Weights of a small GPT-style language model, trained from scratch on English Wikipedia: learned positions, 333M tokens.
MLP neurons of a small language model. Each row is named by its layer, matrix (up: input weights) and neuron, and shows model dimensions 32-159. Each number is 200 + 20 x the weight over its row's rms, rounded and kept within 0 to 999.
Before each neuron's rows, "fires on" lists the tokens most often at its 100 highest values on Wikipedia text that the model never trained on; "fires after" lists the tokens most often just before its 100 highest values on Wikipedia text that the model never trained on.

fires on: "1", "9"
fires after: " ", "–", "1", " ("
L8.up732,198,176,188,200,259,210,181,205,170,181,178,214,198,256,206,218,210,211,214,170,179,199,195,251,177,151,205,209,207,185,213,222,200,198,189,225,214,226,202,195,174,197,194,191,219,200,184,214,187,234,172,215,182,211,212,195,211,201,191,185,225,236,224,224,197,203,204,187,211,208,250,207,200,196,228,172,167,163,171,209,213,217,175,216,154,223,193,181,192,213,197,215,187,153,189,226,162,162,199,203,197,216,195,191,223,210,189,204,232,209,226,195,176,190,218,228,173,254,192,174,201,189,201,208,221,194,199,197

fires on: " m", "s", "\n", "F", "m", "v"
fires after: "\n", " (", "-", ",", "=="
L2.up456,220,177,228,205,244,203,189,217,206,220,238,201,204,208,213,198,207,209,230,196,204,227,166,192,189,209,198,231,199,176,191,175,195,193,201,207,185,190,210,170,203,187,164,209,187,198,202,172,224,221,170,221,176,217,203,194,200,165,165,192,170,165,220,175,205,209,227,202,161,214,180,192,228,188,202,192,234,202,183,185,179,197,181,185,193,192,222,208,204,225,207,153,191,209,205,226,203,170,204,193,220,212,213,207,204,194,201,230,189,185,186,183,211,183,180,181,204,206,194,192,205,235,241,236,171,201,199,187

fires on: "9", "l", "eb", "ul"
fires after: "1", " dep", "B", " comp"
L2.up469,181,192,195,181,212,214,190,211,195,241,192,212,218,227,195,203,195,198,213,179,178,222,169,213,198,185,226,238,189,191,191,187,204,168,195,217,207,198,197,213,185,211,192,195,213,188,214,208,180,234,210,211,216,186,215,200,217,188,195,258,241,206,219,172,177,163,204,202,205,202,227,185,228,185,213,194,172,170,185,191,228,158,219,211,206,194,145,233,182,191,218,207,197,188,184,184,192,166,200,198,172,206,189,179,250,210,204,227,207,190,203,212,162,222,201,191,211,240,219,234,186,182,221,204,181,197,191,192

fires on: "or", ".", "od", "ul", "id", "os"
fires after: " c", " C", " sc", " cons", " res", " p"
L2.up302,207,220,187,210,200,204,191,210,224,208,197,184,194,201,234,191,207,193,229,207,207,201,199,191,193,148,188,202,241,212,224,192,198,243,169,227,267,152,196,204,216,170,213,190,232,230,196,170,182,208,167,207,213,205,195,208,175,219,192,178,243,157,217,196,203,224,214,203,201,235,178,199,186,194,205,201,226,211,195,202,202,179,197,200,194,196,209,246,192,190,239,184,219,214,255,205,187,198,238,230,207,177,191,220,221,231,182,160,203,201,167,179,198,197,216,202,190,199,195,210,206,204,194,215,214,200,183,205

fires on: "ivision", "\"", "wards", "er", "ward", "ival"
fires after: " D", " A", " Cent", "est", " Col", " Ch"
L2.up725,183,201,227,180,218,213,208,187,234,212,225,189,183,186,224,181,207,185,214,200,183,193,206,245,195,182,199,225,209,174,189,202,172,176,216,184,221,156,184,187,235,202,220,190,189,201,178,224,209,192,215,208,218,225,220,208,177,233,196,231,215,215,231,206,203,199,208,243,226,198,180,211,225,210,215,197,219,186,211,190,199,200,229,217,230,185,202,211,166,223,204,195,198,204,191,187,175,186,216,235,220,171,190,205,170,241,203,201,210,195,196,180,191,238,223,213,226,207,241,222,183,205,215,204,190,237,168,190

fires on: " ", " F", "f", " Th"
fires after: "|", "-", " the", " f"
L7.up213,187,198,188,188,218,198,209,192,188,202,173,196,204,192,169,210,229,202,210,200,237,203,231,208,216,193,196,200,186,178,221,215,226,172,201,212,226,155,206,189,190,188,199,204,219,204,163,214,181,205,216,157,179,200,176,176,225,206,177,214,192,221,235,211,190,192,172,198,169,203,200,205,216,187,188,225,168,170,195,185,208,209,182,214,200,193,202,204,182,193,197,235,202,195,180,168,141,213,217,216,195,225,190,239,221,177,220,206,207,179,182,182,206,185,187,182,227,186,193,227,203,168,229,192,208,176,178,210

fires on: " |", "a", "el"
fires after: " ", " c", " C", " d", " D", " ("
L2.up678,213,209,193,198,227,193,194,215,184,216,198,233,208,213,241,206,174,211,210,224,167,207,214,201,183,226,214,188,189,170,186,153,210,216,179,197,230,219,203,221,210,187,196,199,179,174,218,204,185,207,192,167,209,186,203,208,144,217,188,163,231,208,211,203,186,189,240,161,199,194,173,224,173,221,216,175,170,189,199,177,222,194,198,197,202,205,228,206,184,206,182,235,171,222,199,194,195,154,229,232,174,233,196,181,178,197,180,178,218,206,193,190,203,233,199,161,206,201,219,197,199,229,199,174,196,210,209,192

fires on: "\n", "ord", "orn", " |", ";", "en"
fires after: " |", " C", " Rec", "cc"
L2.up34,202,200,192,180,195,240,199,239,206,228,194,193,187,218,196,187,209,175,245,184,203,189,208,202,182,210,217,205,211,196,216,197,202,196,195,192,157,191,214,220,185,184,195,197,188,244,210,174,190,200,175,172,187,226,190,219,180,203,188,178,201,195,191,192,178,194,172,217,173,190,164,184,222,155,169,182,216,238,192,204,224,195,224,202,194,196,208,229,177,196,216,180,208,199,174,185,201,203,220,209,214,250,225,179,193,216,213,219,220,189,191,184,196,176,251,205,197,206,229,214,188,228,238,218,232,220,176,214

fires on: "0", "1", "9", "ics", "2", "ain"
fires after: "0", "1", "9", "let", "ist", "r"
L7.up232,186,223,188,163,217,235,185,198,233,213,217,217,214,168,235,201,199,165,216,206,183,179,169,225,197,235,217,214,161,226,224,224,205,232,168,233,186,194,209,250,207,218,201,187,204,209,203,184,213,224,196,164,209,173,189,210,199,191,201,188,187,178,202,191,198,236,201,214,187,203,196,231,209,222,206,201,198,214,178,190,233,196,190,213,201,181,216,199,204,209,174,206,207,188,214,207,177,217,193,208,166,201,180,216,198,226,215,197,198,204,180,185,205,235,204,198,192,185,219,195,222,151,208,179,190,219,171,206

fires on: "\n", "c", "p"
fires after: " |", "os"
L7.up251,184,239,191,198,190,192,195,204,165,174,213,174,204,218,228,211,220,166,209,212,185,212,208,199,208,216,221,197,189,192,212,200,219,199,203,226,206,167,184,223,218,191,202,223,195,218,170,181,215,230,186,207,158,209,222,204,190,253,197,235,202,179,137,179,184,206,207,218,186,184,184,183,217,206,213,223,232,177,193,196,183,236,188,209,233,189,209,196,186,153,229,231,193,195,173,234,215,193,189,157,219,193,211,186,215,197,186,201,229,235,188,225,192,204,229,199,195,204,226,183,174,189,192,189,208,189,162,190

fires on: "2", " ", "0", "1", "ub", "3"
fires after: "0", "′", " S", "|", " ", " |"
L8.up844,162,200,214,208,186,180,214,189,180,213,207,196,237,224,206,194,209,187,215,196,221,218,153,216,207,227,193,162,176,207,191,247,247,173,193,193,173,216,193,226,214,199,181,219,247,202,211,172,227,219,202,216,188,157,188,166,166,181,200,190,191,211,216,207,224,197,166,233,199,214,202,186,195,212,193,194,186,208,189,215,157,193,202,197,187,206,231,240,204,179,182,197,207,180,242,207,169,173,235,184,200,198,173,199,197,221,194,228,201,214,212,209,201,231,192,203,208,194,201,186,219,181,181,223,215,202,214,209

fires on: "0", "ational", "th"
fires after: "2", " n"
L6.up589,182,201,204,181,182,217,199,195,180,180,206,195,166,207,209,227,201,197,207,187,186,231,206,158,199,196,190,180,208,195,216,212,182,225,173,210,185,182,224,189,165,195,246,206,226,172,180,162,199,212,188,198,181,253,212,196,152,194,240,178,215,192,177,202,184,197,210,218,216,200,190,195,176,201,163,238,175,200,170,196,177,198,178,227,187,192,182,223,197,243,208,174,216,211,197,171,186,227,216,180,140,197,184,180,177,207,227,236,210,234,234,176,222,184,201,206,226,224,230,216,173,203,206,191,214,227,215,204

fires on: "6", "5", "1", "4", "9", "0"
fires after: "4", "5", "1", "9", "6"
L2.up502,149,196,195,166,223,205,240,211,198,189,165,222,173,208,228,230,179,211,193,224,228,214,194,183,197,212,247,202,199,180,221,204,193,203,165,232,224,220,154,227,211,233,185,255,200,200,192,205,202,197,219,193,191,186,199,217,193,222,193,205,171,234,187,202,232,190,195,216,227,201,250,220,223,206,207,189,225,227,195,193,216,185,188,241,235,199,185,207,206,202,217,180,226,202,194,190,204,205,202,224,187,206,188,168,184,192,256,185,213,229,192,201,197,197,226,194,185,184,213,189,199,182,167,220,196,196,190,162

fires on: "2", "0", " N"
fires after: " ", "2", "0"
L6.up52,216,191,203,171,237,189,189,170,221,212,196,177,251,227,203,199,206,198,245,156,190,190,201,231,194,225,189,188,217,198,213,213,189,182,204,199,185,197,206,179,202,189,198,198,215,193,182,210,212,202,189,225,188,211,195,194,215,201,220,228,214,173,204,197,205,218,173,191,193,184,202,219,199,215,235,174,195,178,177,205,194,167,177,207,176,183,211,206,131,192,217,214,212,202,204,181,173,183,193,195,165,212,174,214,170,176,211,218,188,190,195,223,183,189,178,216,234,235,204,217,193,197,204,177,171,194,161,210

fires on: "\n", " \""
fires after: ".", "\n", "\".", " ==="
L7.up143,189,220,199,222,198,201,222,202,211,201,211,185,219,190,195,211,183,179,210,184,206,201,232,205,221,188,223,177,223,167,191,206,211,214,220,173,201,185,174,248,187,204,229,229,210,214,203,187,229,192,161,186,191,219,189,222,205,207,173,194,242,219,210,203,189,190,179,217,200,226,222,174,218,173,187,208,182,233,207,227,165,207,186,206,212,202,211,219,179,227,212,187,212,162,173,246,207,218,221,193,208,205,211,224,193,235,204,213,194,231,184,170,202,204,198,220,178,180,202,191,196,198,189,186,209,208,224,217

fires on: "0", "eed", "ace", "ate"
fires after: "2", " n", " pe"
L7.up897,169,203,223,199,199,195,191,233,191,179,202,218,195,208,198,173,188,205,187,194,209,237,184,181,197,194,201,191,233,176,234,196,194,200,220,203,194,203,206,170,152,185,206,168,216,189,229,158,194,206,194,216,240,200,193,208,169,197,201,220,221,192,208,228,194,192,189,218,203,189,240,207,216,181,233,207,196,188,164,208,179,185,181,216,244,186,163,210,216,172,197,196,184,228,187,219,199,249,209,202,197,177,196,212,176,235,219,240,213,203,200,189,196,200,242,222,232,186,243,199,179,193,188,166,206,169,193,232

fires on: "\n", " (", ":"
fires after: "\n", "ite"
L7.up239,213,205,221,193,175,223,177,224,219,188,206,195,200,185,219,184,219,187,175,206,195,197,193,201,179,189,187,215,209,208,187,157,204,206,225,184,188,179,176,170,203,168,195,191,223,173,194,193,199,248,195,223,193,225,204,203,190,210,194,203,182,203,163,202,169,179,201,189,194,186,214,199,197,174,153,209,196,241,217,220,198,233,166,198,202,161,220,191,187,218,222,188,227,192,218,191,205,195,188,193,173,232,212,204,231,209,176,240,212,226,221,190,212,183,180,191,171,228,197,208,211,207,225,202,177,198,214,249

fires on: "0", " ", "–"
fires after: "2", " January", "-"
L7.up609,199,199,195,209,192,214,183,232,213,183,215,199,197,212,212,205,182,189,182,161,213,213,232,203,201,211,182,231,242,135,185,166,178,214,188,222,178,200,210,192,208,201,207,255,223,191,188,152,206,187,179,203,223,243,228,194,198,185,256,228,168,168,196,211,219,213,191,212,182,211,229,192,206,213,200,182,183,199,206,229,231,201,196,233,199,177,185,211,185,188,208,221,212,197,198,190,199,211,189,209,169,188,167,213,182,190,244,191,218,243,195,223,226,183,197,183,235,176,160,175,187,185,211,192,238,179,179,217

fires on: "\n", " has", " did", " have"
fires after: "\n", " (", ","
L6.up343,193,215,247,216,176,205,174,199,201,203,196,214,202,208,198,217,213,242,243,194,227,196,167,196,215,203,218,198,207,203,228,186,198,178,230,170,218,210,204,166,186,200,204,207,206,208,199,188,197,232,173,195,173,191,205,171,196,169,209,205,201,217,214,205,220,226,214,167,184,221,186,160,214,212,201,161,207,196,200,202,203,208,145,208,160,169,184,206,208,203,205,190,194,199,194,183,186,201,202,219,193,165,189,178,189,226,172,206,233,208,193,215,239,196,204,223,206,184,192,172,219,224,207,210,217,194,208,206

fires on: " |", "aly"
fires after: "0", " ", " an", "1", "2"
L2.up357,216,223,162,201,219,201,187,193,196,169,218,172,200,197,236,216,180,234,228,207,154,193,217,183,196,217,219,190,240,184,195,223,225,189,181,205,185,220,226,206,196,221,193,230,221,203,201,189,182,213,176,203,192,188,225,218,178,195,171,187,172,186,196,191,176,200,224,214,224,191,188,208,183,239,177,229,211,204,170,213,201,176,210,212,233,158,218,204,191,213,204,216,182,177,186,222,216,190,205,208,188,194,178,177,182,213,190,212,198,188,219,180,187,224,210,196,207,205,201,175,204,199,204,169,211,194,203,193

fires on: "\n", " ="
fires after: " =", ")", "\n", " also", "er"
L6.up639,208,186,234,167,176,205,207,196,212,167,225,204,202,244,233,199,229,210,192,210,192,179,226,174,199,203,189,181,242,213,184,178,188,196,198,182,201,198,192,211,208,207,206,215,163,209,175,209,204,192,187,197,163,198,206,187,179,206,198,252,201,178,137,196,195,189,198,200,192,205,235,182,248,234,218,196,186,220,180,172,153,185,168,189,194,230,177,222,165,214,207,185,230,198,221,205,195,217,208,207,218,188,176,159,187,222,185,232,196,215,197,190,204,208,206,225,187,217,172,200,193,182,249,209,195,199,158,233

fires on: "0", "6", "inal", "9", "5", "1"
fires after: " ", "5", "0", "f"
L8.up814,205,227,218,154,165,170,216,201,211,193,161,216,221,177,238,192,175,194,190,216,186,199,174,179,199,169,217,203,194,168,214,213,202,216,197,228,177,214,174,210,233,182,204,220,219,202,172,210,209,191,197,202,206,211,221,189,220,191,216,194,194,185,213,191,178,156,190,194,229,209,212,185,219,197,209,225,192,236,180,230,221,219,184,196,237,172,179,223,233,200,215,187,191,196,243,182,210,177,218,201,212,193,191,213,197,175,225,198,197,188,201,196,206,242,190,195,216,230,222,206,182,194,160,200,198,183,174,217

fires on: "\n", "p", "t", "ight", "s"
fires after: " |", " to", "2", " L"
L7.up104,202,195,191,203,174,212,201,209,202,205,192,224,206,212,200,209,232,199,205,221,217,204,227,183,180,178,208,188,212,182,222,232,229,185,199,187,231,168,196,212,182,217,211,188,197,185,197,198,231,211,188,217,192,178,241,157,194,207,209,188,220,192,210,156,171,221,218,187,190,162,207,174,215,181,188,236,198,197,192,197,195,229,153,176,226,184,198,202,206,203,203,188,175,182,173,229,204,177,195,200,157,211,209,226,211,201,174,207,233,224,189,236,211,206,170,207,224,210,230,187,207,208,192,172,163,193,178,249

fires on: "2", "8", "1", "9", "resent"
fires after: "0", " ", "9", " p", " ("
L6.up274,232,168,209,195,166,199,186,187,210,181,204,208,236,209,209,206,210,194,222,224,213,194,225,226,203,233,218,190,209,227,217,171,200,214,159,186,228,207,167,196,242,197,210,181,220,200,225,222,232,185,186,157,219,229,150,196,209,224,248,166,197,199,206,216,179,191,198,167,185,180,214,221,201,211,181,217,213,187,198,202,206,218,190,245,218,214,213,175,160,203,188,193,194,168,195,199,198,187,195,177,180,194,187,171,190,183,204,210,217,192,226,219,203,199,226,189,184,194,214,215,183,213,204,187,187,214,147,237

fires on: "-", "/", "====", ".", " |", ":"
fires after: "\n", "ite"
L7.up944,203,197,193,180,196,194,188,187,179,179,223,192,169,207,210,212,218,238,204,188,190,186,208,236,190,214,164,233,172,233,189,185,185,248,216,187,224,191,176,234,214,175,211,208,229,203,224,210,198,221,225,197,191,205,175,199,198,205,230,214,196,208,208,202,191,162,236,241,199,205,223,215,187,155,203,211,216,242,191,194,212,182,172,234,197,191,189,194,189,206,227,176,152,186,185,207,218,191,215,171,215,211,186,211,206,241,180,199,217,196,188,174,166,164,173,196,171,212,217,194,212,214,183,208,206,170,215,183

fires on: "ail", "l", "ial", "io", "ic", "es"
fires after: " r", "ad", "anc", "l", "R", " R"
L6.up755,159,199,166,186,188,172,183,172,219,182,177,190,196,202,199,207,174,230,209,182,220,196,197,220,202,192,174,225,225,234,188,258,200,207,221,225,218,189,203,182,163,210,200,188,210,195,205,201,198,232,237,202,206,188,222,182,214,218,190,220,235,204,185,226,196,185,214,189,223,208,190,172,180,221,234,193,194,213,204,256,173,230,193,205,254,198,245,189,195,191,195,228,200,210,213,234,198,192,194,193,186,222,176,166,218,216,196,187,199,226,178,200,225,242,188,219,194,161,196,192,179,191,180,177,172,173,198,178

fires on: " ", "1", "9"
fires after: " ", "1", ",", " August"
L6.up335,197,226,209,187,208,231,180,181,210,174,211,211,224,246,191,159,226,199,216,191,172,167,175,232,203,206,231,187,190,195,194,172,198,179,191,214,210,165,191,198,167,218,188,200,211,175,205,222,200,206,185,192,208,196,246,186,180,200,204,222,195,204,177,215,223,186,176,179,234,202,222,157,173,221,231,232,209,189,213,190,194,194,225,205,211,172,232,184,160,211,201,216,198,204,218,193,197,208,214,165,214,211,220,231,194,193,204,217,205,202,205,221,186,231,187,192,202,205,206,194,178,213,253,237,184,194,188,223

fires on: " M", " N", "am", "er", "ober", "ut"
fires after: " |", " M", " R", "-", " p", "ay"
L6.up543,172,188,231,194,189,179,210,226,207,209,212,183,236,217,219,201,182,155,225,196,204,213,200,176,155,229,233,214,210,186,156,227,196,208,208,157,173,198,212,207,201,201,222,190,202,176,209,161,228,237,178,174,192,192,200,195,228,222,175,178,211,193,218,223,197,188,200,222,216,183,226,208,176,223,206,188,157,202,216,205,192,221,195,244,200,183,206,186,176,193,219,223,187,198,208,190,233,178,165,188,211,205,177,195,210,205,177,235,169,200,191,199,207,203,197,197,202,171,223,229,193,174,190,211,185,210,168,235

fires on: "I", "2", "'", " ", " c"
fires after: "\n", " ", "omen", " \"", "born", "."
L8.up598,192,198,190,202,240,176,188,172,208,209,182,188,229,186,227,215,183,192,226,216,199,201,168,198,213,206,222,204,229,193,198,186,216,174,174,203,196,191,210,176,178,196,231,210,230,190,208,202,213,167,175,154,169,195,213,221,228,184,220,198,187,175,202,172,206,170,195,234,171,189,241,211,226,202,179,201,180,203,206,180,195,206,188,185,212,194,204,172,203,202,232,181,218,199,191,235,174,208,219,189,209,202,183,208,186,226,197,203,201,236,168,205,197,185,180,206,191,181,204,212,196,208,168,205,172,207,172,203

fires on: "an", "ou", "a", "s", "he", "es"
fires after: " H", " D", " C", " J", " O", " A"
L6.up269,227,234,210,205,222,202,173,210,235,189,186,209,204,224,198,175,246,227,208,196,198,243,214,220,216,196,173,205,184,161,179,194,200,200,175,191,208,234,204,231,175,174,235,231,192,163,220,197,208,224,192,209,196,180,206,177,203,212,182,184,202,201,176,201,166,202,221,196,195,200,190,219,198,183,213,158,192,174,206,193,202,212,198,178,202,175,200,201,171,240,199,201,193,218,225,196,169,177,205,218,219,234,197,177,218,231,217,192,216,224,178,210,208,200,211,213,200,212,198,201,210,176,236,214,157,190,219,205

fires on: " |", "\n", " "
fires after: " ", " |"
L2.up80,213,222,192,201,214,210,184,214,237,222,212,173,197,202,234,204,208,209,213,176,159,199,199,188,234,191,224,195,242,228,227,182,182,239,191,215,154,178,220,219,228,194,178,202,208,216,208,187,197,198,167,227,205,186,184,235,211,207,196,180,212,167,252,166,208,189,211,175,216,220,168,191,207,190,179,220,237,196,190,215,201,185,208,204,219,173,204,199,182,248,227,224,205,201,169,198,213,201,202,207,218,236,194,177,181,248,211,173,236,175,204,156,205,176,220,224,204,189,182,218,187,199,223,180,202,184,196,193

fires on: "1", "9", "8", "ul", "h"
fires after: "1", " ", " B", " A"
L8.up245,201,175,181,177,219,232,199,209,210,200,196,206,192,225,205,247,204,187,233,200,173,227,209,207,177,238,211,212,205,175,183,204,174,191,206,231,196,173,208,207,182,177,201,247,236,190,189,173,161,212,177,199,234,216,166,229,210,173,238,186,232,171,208,194,203,180,197,217,209,208,226,204,205,216,211,193,183,196,177,203,208,200,189,173,246,206,172,177,171,189,184,179,210,214,172,187,183,169,175,197,215,209,180,196,182,197,200,234,222,191,223,210,191,194,194,219,201,244,210,203,226,166,224,192,179,215,224,203

fires on: "0", "–", "\n", "m", " Year"
fires after: "2", " |", " N", "–", " pre"
L6.up243,188,200,214,181,210,232,170,186,193,213,195,227,210,208,186,195,211,182,233,161,227,225,206,203,215,203,187,192,191,226,196,162,203,214,154,249,178,186,224,215,187,205,187,229,232,176,200,179,204,207,198,203,185,192,223,178,187,172,200,169,179,182,182,185,212,196,220,194,216,182,251,184,216,171,166,219,184,210,158,199,179,187,221,210,192,194,200,186,172,186,191,215,212,189,200,220,215,174,215,197,213,195,193,187,161,236,226,225,174,211,182,196,215,176,184,240,225,213,183,222,206,188,191,162,200,219,196,215

fires on: " B", " \"", " A", "\n"
fires after: " |", ".", ";", "=="
L7.up536,163,164,205,220,164,192,217,208,179,165,208,198,171,236,194,181,226,165,245,217,222,197,227,183,210,200,176,173,216,176,170,188,186,200,236,199,192,239,197,213,171,205,201,206,230,197,180,208,224,184,197,243,193,212,184,202,200,213,179,197,187,221,185,200,225,171,189,197,221,183,203,205,193,209,198,209,189,230,223,223,209,231,164,209,209,203,198,203,197,191,206,170,207,186,211,211,206,182,230,164,197,205,173,220,190,194,196,199,234,219,191,198,216,195,200,204,182,169,202,224,213,223,182,183,216,189,230,182

fires on: "s", "\n", "$", "es", " |", "ings"
fires after: "\n", "0", " D", " .", "W"
L2.up853,205,193,158,209,210,172,146,224,176,193,201,218,219,215,207,208,156,196,204,184,175,198,184,195,159,217,201,239,189,186,166,133,213,178,212,179,218,246,187,213,211,210,195,205,228,205,228,211,200,234,236,207,204,205,204,216,187,225,231,169,206,240,191,161,216,186,188,185,183,163,206,171,208,213,205,220,177,220,178,194,203,207,173,181,187,213,219,216,164,226,173,207,192,213,219,219,218,196,197,233,174,193,222,206,199,183,182,167,201,234,174,217,224,211,171,187,170,188,181,192,164,177,219,185,188,180,179,203

fires on: "\n", " ="
fires after: " =", ")"
L7.up892,213,202,177,155,215,216,183,199,224,166,217,213,166,204,218,202,253,202,202,218,206,150,220,216,201,195,206,243,183,198,191,198,167,201,179,192,203,187,225,237,205,212,221,216,184,217,215,202,201,212,187,179,215,215,237,198,175,199,196,234,216,196,184,209,204,207,220,207,262,152,234,149,224,201,213,215,206,193,195,180,220,200,210,177,190,177,182,216,204,215,203,175,220,220,192,200,182,204,185,236,175,244,215,179,218,191,176,185,215,208,182,203,202,198,185,214,202,220,186,209,207,189,227,220,181,212,206,208

fires on: " ", "9", "0", "2", ",", "5"
fires after: "1", " ", "2", " March", " January", " August"
L2.up968,197,229,201,204,193,189,218,213,197,198,211,198,201,233,195,208,194,203,194,187,173,191,197,257,206,229,194,256,219,177,205,162,219,176,171,209,223,177,185,173,226,183,189,183,202,174,204,190,203,219,226,217,221,222,193,221,236,195,187,237,191,232,205,202,220,177,248,201,191,233,201,194,225,191,188,228,190,160,190,242,219,176,199,184,198,212,168,199,207,237,212,228,210,200,173,191,205,211,200,179,228,221,217,219,205,189,203,189,228,196,165,237,190,216,178,191,208,198,189,194,175,185,210,172,202,231,189,228

fires on: "-", "on", "9", "al", "ur", "ost"
fires after: " h", "1", " H", " ", "2", "4"
L7.up859,192,194,238,192,197,208,180,225,231,190,217,221,226,185,197,204,196,206,173,229,204,175,187,207,185,182,221,218,206,157,234,152,183,187,178,183,224,158,201,201,210,173,210,207,227,190,205,190,205,193,192,170,190,200,239,183,197,229,204,214,218,176,190,159,180,200,175,202,207,217,198,152,209,161,193,222,213,238,144,231,186,180,190,205,221,172,172,207,201,204,174,208,214,230,192,195,198,183,183,186,192,188,206,228,212,188,221,200,204,208,223,209,201,239,220,198,200,196,204,210,219,208,216,205,201,218,213,251

fires on: " |", ":", ";"
fires after: " ", "1", "3", "0", "ies", "W"
L2.up526,215,188,212,199,195,187,152,186,229,215,172,243,213,213,241,188,185,210,205,182,186,235,232,225,154,243,198,195,222,205,205,150,217,207,205,213,207,208,176,225,197,178,213,238,200,185,205,200,222,200,196,208,186,218,183,196,155,182,171,195,220,193,199,180,202,171,220,203,199,201,171,201,185,180,189,164,186,178,191,211,177,191,194,196,195,204,210,170,192,233,199,251,182,200,221,200,191,203,226,238,195,196,195,233,179,158,187,191,214,200,184,197,180,205,174,200,206,184,185,185,204,199,196,170,203,217,199,224

fires on: "\n", "ay", "ri", "od"
fires after: "\n", " =", " Sy", " P", "c"
L7.up396,206,190,215,165,177,216,221,181,178,186,200,241,195,271,217,196,230,210,217,221,226,166,209,224,177,186,180,197,235,205,225,203,185,201,161,168,261,168,203,198,183,178,197,159,211,188,211,198,212,194,195,196,183,223,198,174,156,197,221,249,224,186,193,216,216,206,170,199,206,188,233,187,220,210,217,179,188,200,180,198,196,203,197,202,196,179,230,222,201,199,191,182,208,202,208,228,191,183,195,219,172,199,184,162,203,239,186,204,187,220,230,184,192,200,199,219,208,179,181,198,174,196,196,219,235,216,173,211

fires on: "2", "0", "–"
fires after: " ", "2", " (", "0", "–"
L6.up198,216,188,195,181,186,211,214,198,216,181,226,214,202,202,230,218,177,194,224,160,173,197,199,210,199,173,196,191,242,199,193,176,232,218,175,229,170,195,221,182,215,217,243,219,201,175,176,202,236,201,245,180,221,225,217,193,219,202,210,200,187,174,185,216,147,213,213,190,192,189,218,219,195,212,199,187,159,202,148,214,159,196,187,224,176,182,212,183,206,186,177,207,199,182,165,238,217,207,183,172,172,211,182,169,147,197,188,199,219,208,187,202,176,211,197,198,192,234,187,209,156,199,212,217,217,182,187,224